{
  "n_kv_head": 1,
  "norm": "rmsnorm",
  "init_std_down": 0.00238,
  "lr_head": 0.00986,
  "decay_shape": "linear"
}
MLP neurons of a small language model. Each row is named by its layer, matrix (gate and up: input weights) and neuron, and shows model dimensions 16-143. Each number is 200 + 30 x the weight over its row's rms, rounded and kept within 0 to 999. A neuron's up and down rows have the sign that makes its largest values positive.
After each neuron's rows, "fires in" lists the words (lower case) most often at its 100 highest values on Wikipedia text that the model never trained on.

L5.gate313,148,248,170,253,249,242,209,206,173,195,184,242,201,180,229,275,212,184,237,211,213,211,218,179,228,185,168,212,205,224,130,196,220,189,179,189,245,130,240,192,127,200,189,178,193,228,232,181,209,210,207,246,223,190,203,141,190,208,232,187,199,168,179,162,238,237,190,179,178,192,196,181,226,199,185,192,204,186,159,217,235,193,210,215,169,246,214,211,225,229,189,191,199,197,178,265,192,169,240,215,229,202,169,222,200,252,188,194,219,237,201,217,174,209,199,171,152,195,153,208,202,213,207,235,168,172,204,228
L5.up313,195,195,167,264,197,195,205,192,174,203,170,204,202,165,190,201,206,159,215,262,206,164,163,179,179,205,171,227,241,197,184,187,184,201,188,186,231,201,265,169,229,224,179,154,187,187,144,210,185,201,198,197,254,199,169,209,205,219,193,188,187,201,233,162,155,192,211,172,209,193,193,192,258,201,206,216,202,227,202,223,168,211,180,215,195,241,181,223,198,197,251,167,181,137,185,231,190,180,159,201,248,234,223,209,150,232,231,151,196,235,217,162,213,201,158,202,165,195,209,201,187,159,179,237,253,188,211,256
fires in: "early", "still", "short", "known", "also"

L7.gate447,166,228,212,218,209,189,243,199,153,167,150,188,215,153,190,184,222,224,184,190,118,200,173,215,207,204,224,199,194,238,191,196,161,157,226,193,197,150,134,171,174,239,206,183,153,290,166,240,265,205,195,174,178,181,209,195,173,238,200,212,183,205,184,151,239,196,181,182,227,234,219,183,214,206,159,210,216,189,200,163,228,172,199,249,218,174,152,188,137,281,198,215,198,183,256,195,221,167,221,192,225,196,170,144,155,213,196,171,185,191,250,211,169,233,177,225,250,157,215,169,190,151,196,201,212,228,232,211
L7.up447,147,184,225,211,214,207,215,265,201,223,251,179,186,122,188,203,194,264,191,213,204,187,224,231,231,171,203,203,193,210,211,175,166,179,215,192,208,171,221,166,237,197,229,208,226,186,196,232,182,139,191,192,227,173,210,178,219,162,197,186,201,225,144,270,148,213,179,153,224,247,167,212,201,189,200,200,249,198,252,174,214,147,216,236,223,184,236,178,204,180,187,178,221,182,139,181,225,189,168,138,215,187,192,185,187,234,187,183,162,183,224,215,249,190,181,223,216,195,210,245,210,214,137,183,217,237,136,189
fires in: "first", "main", "entire", "big", "third"

L2.gate404,213,156,200,208,256,167,210,160,199,168,203,174,225,194,228,245,224,230,197,201,157,224,185,185,178,181,242,176,184,203,156,152,185,142,168,155,166,143,187,187,207,214,208,285,226,221,204,149,241,222,153,188,216,194,228,214,182,170,160,231,232,231,144,208,164,240,205,167,188,318,238,169,182,222,221,257,228,172,210,166,232,219,223,194,217,218,142,218,182,181,279,216,187,215,175,175,173,247,210,199,228,208,233,221,192,205,193,184,183,191,199,241,216,224,249,217,190,217,235,191,239,194,201,180,195,235,217,202
L2.up404,247,164,204,231,200,214,230,168,217,168,184,225,223,173,200,193,144,250,201,218,189,216,163,195,205,205,193,201,113,215,189,178,196,201,184,186,240,133,192,186,186,226,194,203,206,252,195,157,199,186,212,195,178,191,230,156,199,185,221,172,246,223,154,225,197,179,185,221,181,208,165,205,247,205,191,231,197,171,256,222,265,262,265,193,146,244,207,221,205,184,226,201,189,189,223,174,167,247,172,191,220,197,202,207,163,219,215,200,180,155,233,243,216,192,200,175,159,243,271,251,179,216,224,218,167,239,156,198
fires in: "first", "second"

L11.gate585,181,140,171,188,154,213,255,225,179,224,140,183,191,250,220,216,182,185,170,215,208,185,188,151,192,155,168,212,205,201,246,161,187,197,189,235,155,210,203,167,238,239,238,207,163,210,183,197,259,230,191,166,224,201,226,173,204,202,214,217,181,199,203,213,232,222,220,211,214,189,162,242,200,150,206,142,152,203,203,253,173,210,224,218,194,127,158,227,188,208,184,226,221,156,198,174,225,144,214,163,221,172,181,184,192,206,179,228,217,187,203,155,229,202,157,219,228,231,173,217,167,265,189,234,217,191,236,218
L11.up585,177,151,161,230,199,183,220,228,172,159,217,210,166,206,206,176,222,235,230,195,144,183,220,230,211,227,206,212,205,215,231,173,218,232,217,197,202,228,249,200,219,156,167,219,211,228,180,184,214,214,198,161,209,265,180,130,236,152,293,142,229,199,240,192,155,175,225,184,200,207,193,190,192,204,196,204,189,159,240,249,153,174,163,243,194,220,159,180,204,215,204,251,254,213,223,159,223,192,145,214,196,170,197,187,152,248,188,148,215,197,154,197,187,239,255,236,237,185,200,265,161,197,245,194,182,129,200,194
fires in: "0", "1", "3"

L2.gate804,209,151,191,225,183,217,168,178,173,225,159,190,225,220,200,212,268,245,185,162,183,168,232,221,185,249,235,176,177,142,176,190,177,206,192,224,192,242,189,242,185,228,203,162,249,188,166,210,228,201,163,180,201,224,210,124,162,208,208,134,186,233,159,190,142,174,168,287,223,177,223,212,180,125,181,220,166,141,235,173,177,206,165,204,263,228,206,198,198,261,229,240,204,222,148,238,193,257,273,252,148,196,190,197,233,194,214,202,192,196,217,196,215,160,153,244,217,184,185,193,174,205,200,186,216,211,246,198
L2.up804,215,206,178,188,183,202,199,201,163,254,217,268,157,215,165,187,227,234,207,137,243,203,254,207,183,207,230,226,238,214,163,149,186,264,195,196,204,253,191,135,189,181,230,164,169,184,227,187,208,223,176,164,155,150,180,177,135,205,221,182,221,265,160,184,147,230,213,212,190,151,216,177,179,212,169,246,181,209,244,190,173,176,194,188,215,201,191,203,220,181,249,201,226,180,245,201,186,234,198,160,228,173,116,233,222,195,250,185,190,243,158,213,181,187,173,262,172,184,264,176,173,148,211,262,200,215,234,198
fires in: "world", "love", "made", "took", "make", "above"

L10.gate407,207,176,250,194,151,202,175,196,188,158,168,200,182,237,207,270,170,152,178,195,187,223,182,193,220,184,217,237,215,149,146,186,161,202,182,138,225,184,191,228,211,161,220,228,218,221,204,161,208,259,217,222,208,191,250,206,176,238,182,128,216,272,181,210,210,168,178,224,209,193,220,175,200,226,166,194,205,274,225,169,170,214,195,217,219,210,225,206,162,223,182,182,132,228,205,214,207,170,157,212,169,215,215,289,182,223,178,221,231,196,200,273,203,193,185,256,178,192,151,227,172,168,252,220,190,165,175,250
L10.up407,134,207,241,191,201,171,157,180,222,175,185,295,163,206,257,227,160,222,156,233,240,197,189,205,220,220,213,224,162,213,112,171,202,173,191,186,184,209,182,229,249,216,189,224,190,198,245,171,215,204,198,160,207,197,216,238,231,181,170,171,215,185,210,206,183,188,175,201,209,235,158,178,154,160,207,170,224,171,212,208,191,234,165,164,232,222,198,181,176,190,160,232,230,189,216,161,164,192,222,182,191,201,193,196,222,169,202,199,209,206,250,198,244,239,149,170,140,177,207,137,206,145,162,193,185,225,180,180
fires in: "one", "none", "second"

L5.gate179,189,217,271,177,211,218,172,185,248,218,204,181,160,240,208,213,216,192,193,204,167,142,192,155,247,191,174,234,222,188,96,187,136,208,156,196,199,243,234,178,184,207,187,191,275,199,173,131,181,208,166,185,233,206,201,211,176,196,227,282,194,240,199,219,204,206,237,207,228,207,161,220,221,224,233,247,188,188,196,242,232,228,206,186,236,208,210,206,202,158,220,186,186,216,220,218,193,208,206,165,200,173,159,225,169,236,176,236,188,200,203,197,195,193,220,166,180,229,221,127,218,183,231,195,209,99,168,200
L5.up179,141,188,191,215,228,192,175,215,199,180,236,178,178,233,214,223,193,234,201,221,235,199,238,219,189,221,142,223,184,225,212,152,182,225,206,168,156,199,183,210,207,170,197,192,190,175,201,242,173,235,213,194,230,173,246,228,154,176,181,219,225,235,222,142,159,239,220,187,195,126,161,167,231,208,169,186,115,179,222,214,225,201,235,235,218,171,262,185,202,162,194,202,175,156,249,177,193,206,211,168,153,204,192,174,175,287,220,208,198,213,209,250,208,155,218,125,166,174,183,220,216,212,145,160,231,166,207,160
fires in: "they", "band", "them", "it", "song", "you"

L6.gate888,200,161,212,228,244,199,191,247,169,190,138,212,208,208,208,229,182,211,142,214,182,223,180,223,183,183,209,185,190,167,244,156,117,229,208,187,236,152,204,187,219,183,175,184,205,217,202,172,188,208,215,159,212,181,227,187,181,239,171,238,214,267,215,178,216,187,150,190,194,203,168,135,255,195,230,202,199,209,172,226,202,148,173,216,202,224,157,243,204,178,175,187,274,246,179,195,170,194,208,207,237,130,173,274,266,166,203,165,223,243,230,213,198,221,225,233,235,192,205,204,171,197,277,195,175,216,144,121
L6.up888,205,201,210,176,238,156,196,186,166,190,140,226,193,235,223,234,212,235,209,191,179,243,190,201,205,182,232,213,220,217,177,186,173,231,223,204,170,190,222,187,211,217,196,246,223,192,226,202,216,162,119,161,229,161,159,234,197,271,215,201,220,175,186,192,153,157,230,157,210,286,171,159,204,148,210,186,243,181,149,256,168,224,172,174,260,195,207,154,182,202,214,168,228,201,235,195,185,236,176,187,185,172,185,181,210,242,249,186,156,230,191,255,219,148,179,218,162,189,200,190,173,193,229,150,185,197,235,188
fires in: "one", "next", "first", "second", "six"

L3.gate844,161,206,198,181,219,231,215,198,193,179,239,168,245,190,214,222,244,194,227,196,199,226,234,257,201,258,228,195,178,186,181,177,178,236,189,157,226,168,229,191,220,207,196,218,141,197,236,187,232,260,169,216,173,174,284,191,194,213,247,152,195,174,239,192,222,230,158,188,212,187,180,174,196,156,191,144,157,191,197,128,191,212,225,177,176,242,175,138,163,185,229,201,220,161,241,218,225,257,183,262,171,221,183,189,195,171,228,175,211,224,207,203,212,210,158,161,258,241,171,172,194,106,229,204,190,231,259,204
L3.up844,140,185,203,163,263,247,225,201,231,209,199,255,198,195,208,153,199,199,204,174,192,214,205,251,165,156,164,180,260,209,192,230,181,199,219,230,242,172,162,167,198,235,154,194,158,196,162,227,148,236,214,209,148,202,227,155,167,249,216,155,235,221,171,209,173,193,241,182,203,206,150,204,196,129,192,221,227,203,204,216,163,207,184,242,226,241,210,231,165,185,182,233,221,175,207,178,202,205,203,134,249,148,175,259,244,209,225,217,201,130,200,198,158,176,208,196,208,184,208,226,206,167,201,239,149,187,168,251
fires in: "made", "during", "make", "take", "give"

L2.gate208,220,172,211,231,224,223,192,210,190,246,223,192,222,221,200,173,223,222,180,165,189,186,195,201,194,198,165,136,230,226,196,166,215,232,224,213,183,168,186,221,242,189,213,185,193,167,186,233,201,189,194,165,150,145,185,169,226,196,175,233,227,228,182,223,208,195,270,197,189,161,96,246,208,175,220,232,195,193,207,219,228,203,210,171,191,231,258,228,185,176,193,258,190,152,212,148,144,183,226,185,212,202,268,209,229,175,221,206,165,208,222,226,177,205,182,215,175,226,175,199,238,233,175,208,173,193,175,246
L2.up208,210,179,196,223,207,245,190,220,204,223,182,209,200,275,165,183,206,195,172,184,219,200,234,180,182,215,220,198,161,223,160,221,229,192,195,225,172,144,206,195,225,171,181,182,208,171,162,162,244,160,163,227,132,198,156,208,206,190,153,247,166,213,226,212,238,184,211,255,212,187,109,214,217,179,222,253,206,183,181,228,214,249,239,206,235,212,254,243,175,166,192,186,156,154,193,177,197,201,217,155,242,193,216,235,226,227,224,257,178,217,258,206,164,187,195,185,206,204,137,188,243,210,174,186,194,227,190,185
fires in: "out", "off", "officers", "office", "outside"

L2.gate702,155,177,203,188,199,205,212,168,220,190,226,226,198,205,248,240,180,171,194,211,207,197,210,152,186,235,172,184,182,235,182,204,204,241,179,223,262,184,250,166,154,172,211,181,176,176,198,153,214,170,190,258,152,210,226,250,217,207,200,247,184,198,170,261,179,222,134,177,226,175,206,228,242,178,223,238,201,197,218,170,192,172,189,165,193,211,219,224,240,187,198,158,132,207,192,161,203,164,231,227,197,179,247,237,209,163,223,233,192,203,231,230,157,187,149,217,195,196,207,178,242,171,208,156,174,144,186,228
L2.up702,191,182,202,173,230,230,192,200,244,231,283,229,232,201,255,230,167,185,190,204,174,173,258,198,212,206,219,189,179,242,206,230,183,216,182,246,256,163,201,148,198,187,169,170,193,157,120,185,186,214,200,243,201,165,172,184,201,167,136,203,188,156,188,216,198,198,214,170,226,121,188,221,167,187,227,220,196,243,215,223,217,199,196,95,194,132,254,224,189,160,223,200,186,186,173,185,186,180,239,189,200,249,246,196,177,213,243,244,182,192,239,194,228,219,181,215,167,209,240,194,231,199,173,169,227,219,210,212
fires in: "out", "up", "down", "downtown", "outside"

L2.gate151,203,220,223,185,144,175,181,217,219,194,186,199,169,207,176,175,221,185,198,220,143,255,201,210,221,223,186,189,221,239,194,158,200,219,155,185,225,183,199,198,240,206,224,189,186,213,193,195,188,181,261,179,203,187,175,188,216,191,250,154,228,228,170,196,176,210,221,200,217,183,174,191,234,204,209,218,191,197,256,252,206,202,200,252,221,186,224,167,152,165,278,185,210,192,177,198,237,228,201,192,257,211,185,299,232,164,213,162,231,181,212,247,180,209,198,236,182,225,234,256,198,182,225,163,198,111,197,201
L2.up151,208,243,173,218,121,223,135,188,227,173,213,170,153,196,183,202,214,169,181,197,186,212,214,170,247,245,177,183,198,234,216,160,210,209,200,185,197,200,210,207,232,190,211,178,197,205,217,229,181,218,234,156,215,209,228,180,203,201,217,187,267,194,113,207,155,227,227,193,182,203,257,208,194,217,189,215,205,238,240,190,205,238,207,212,233,166,237,184,190,151,233,163,177,189,151,189,214,152,171,212,168,205,139,225,184,203,240,206,173,175,203,208,191,199,240,197,166,195,165,219,247,198,172,95,276,175,216,169
fires in: "other", "they", "others", "it"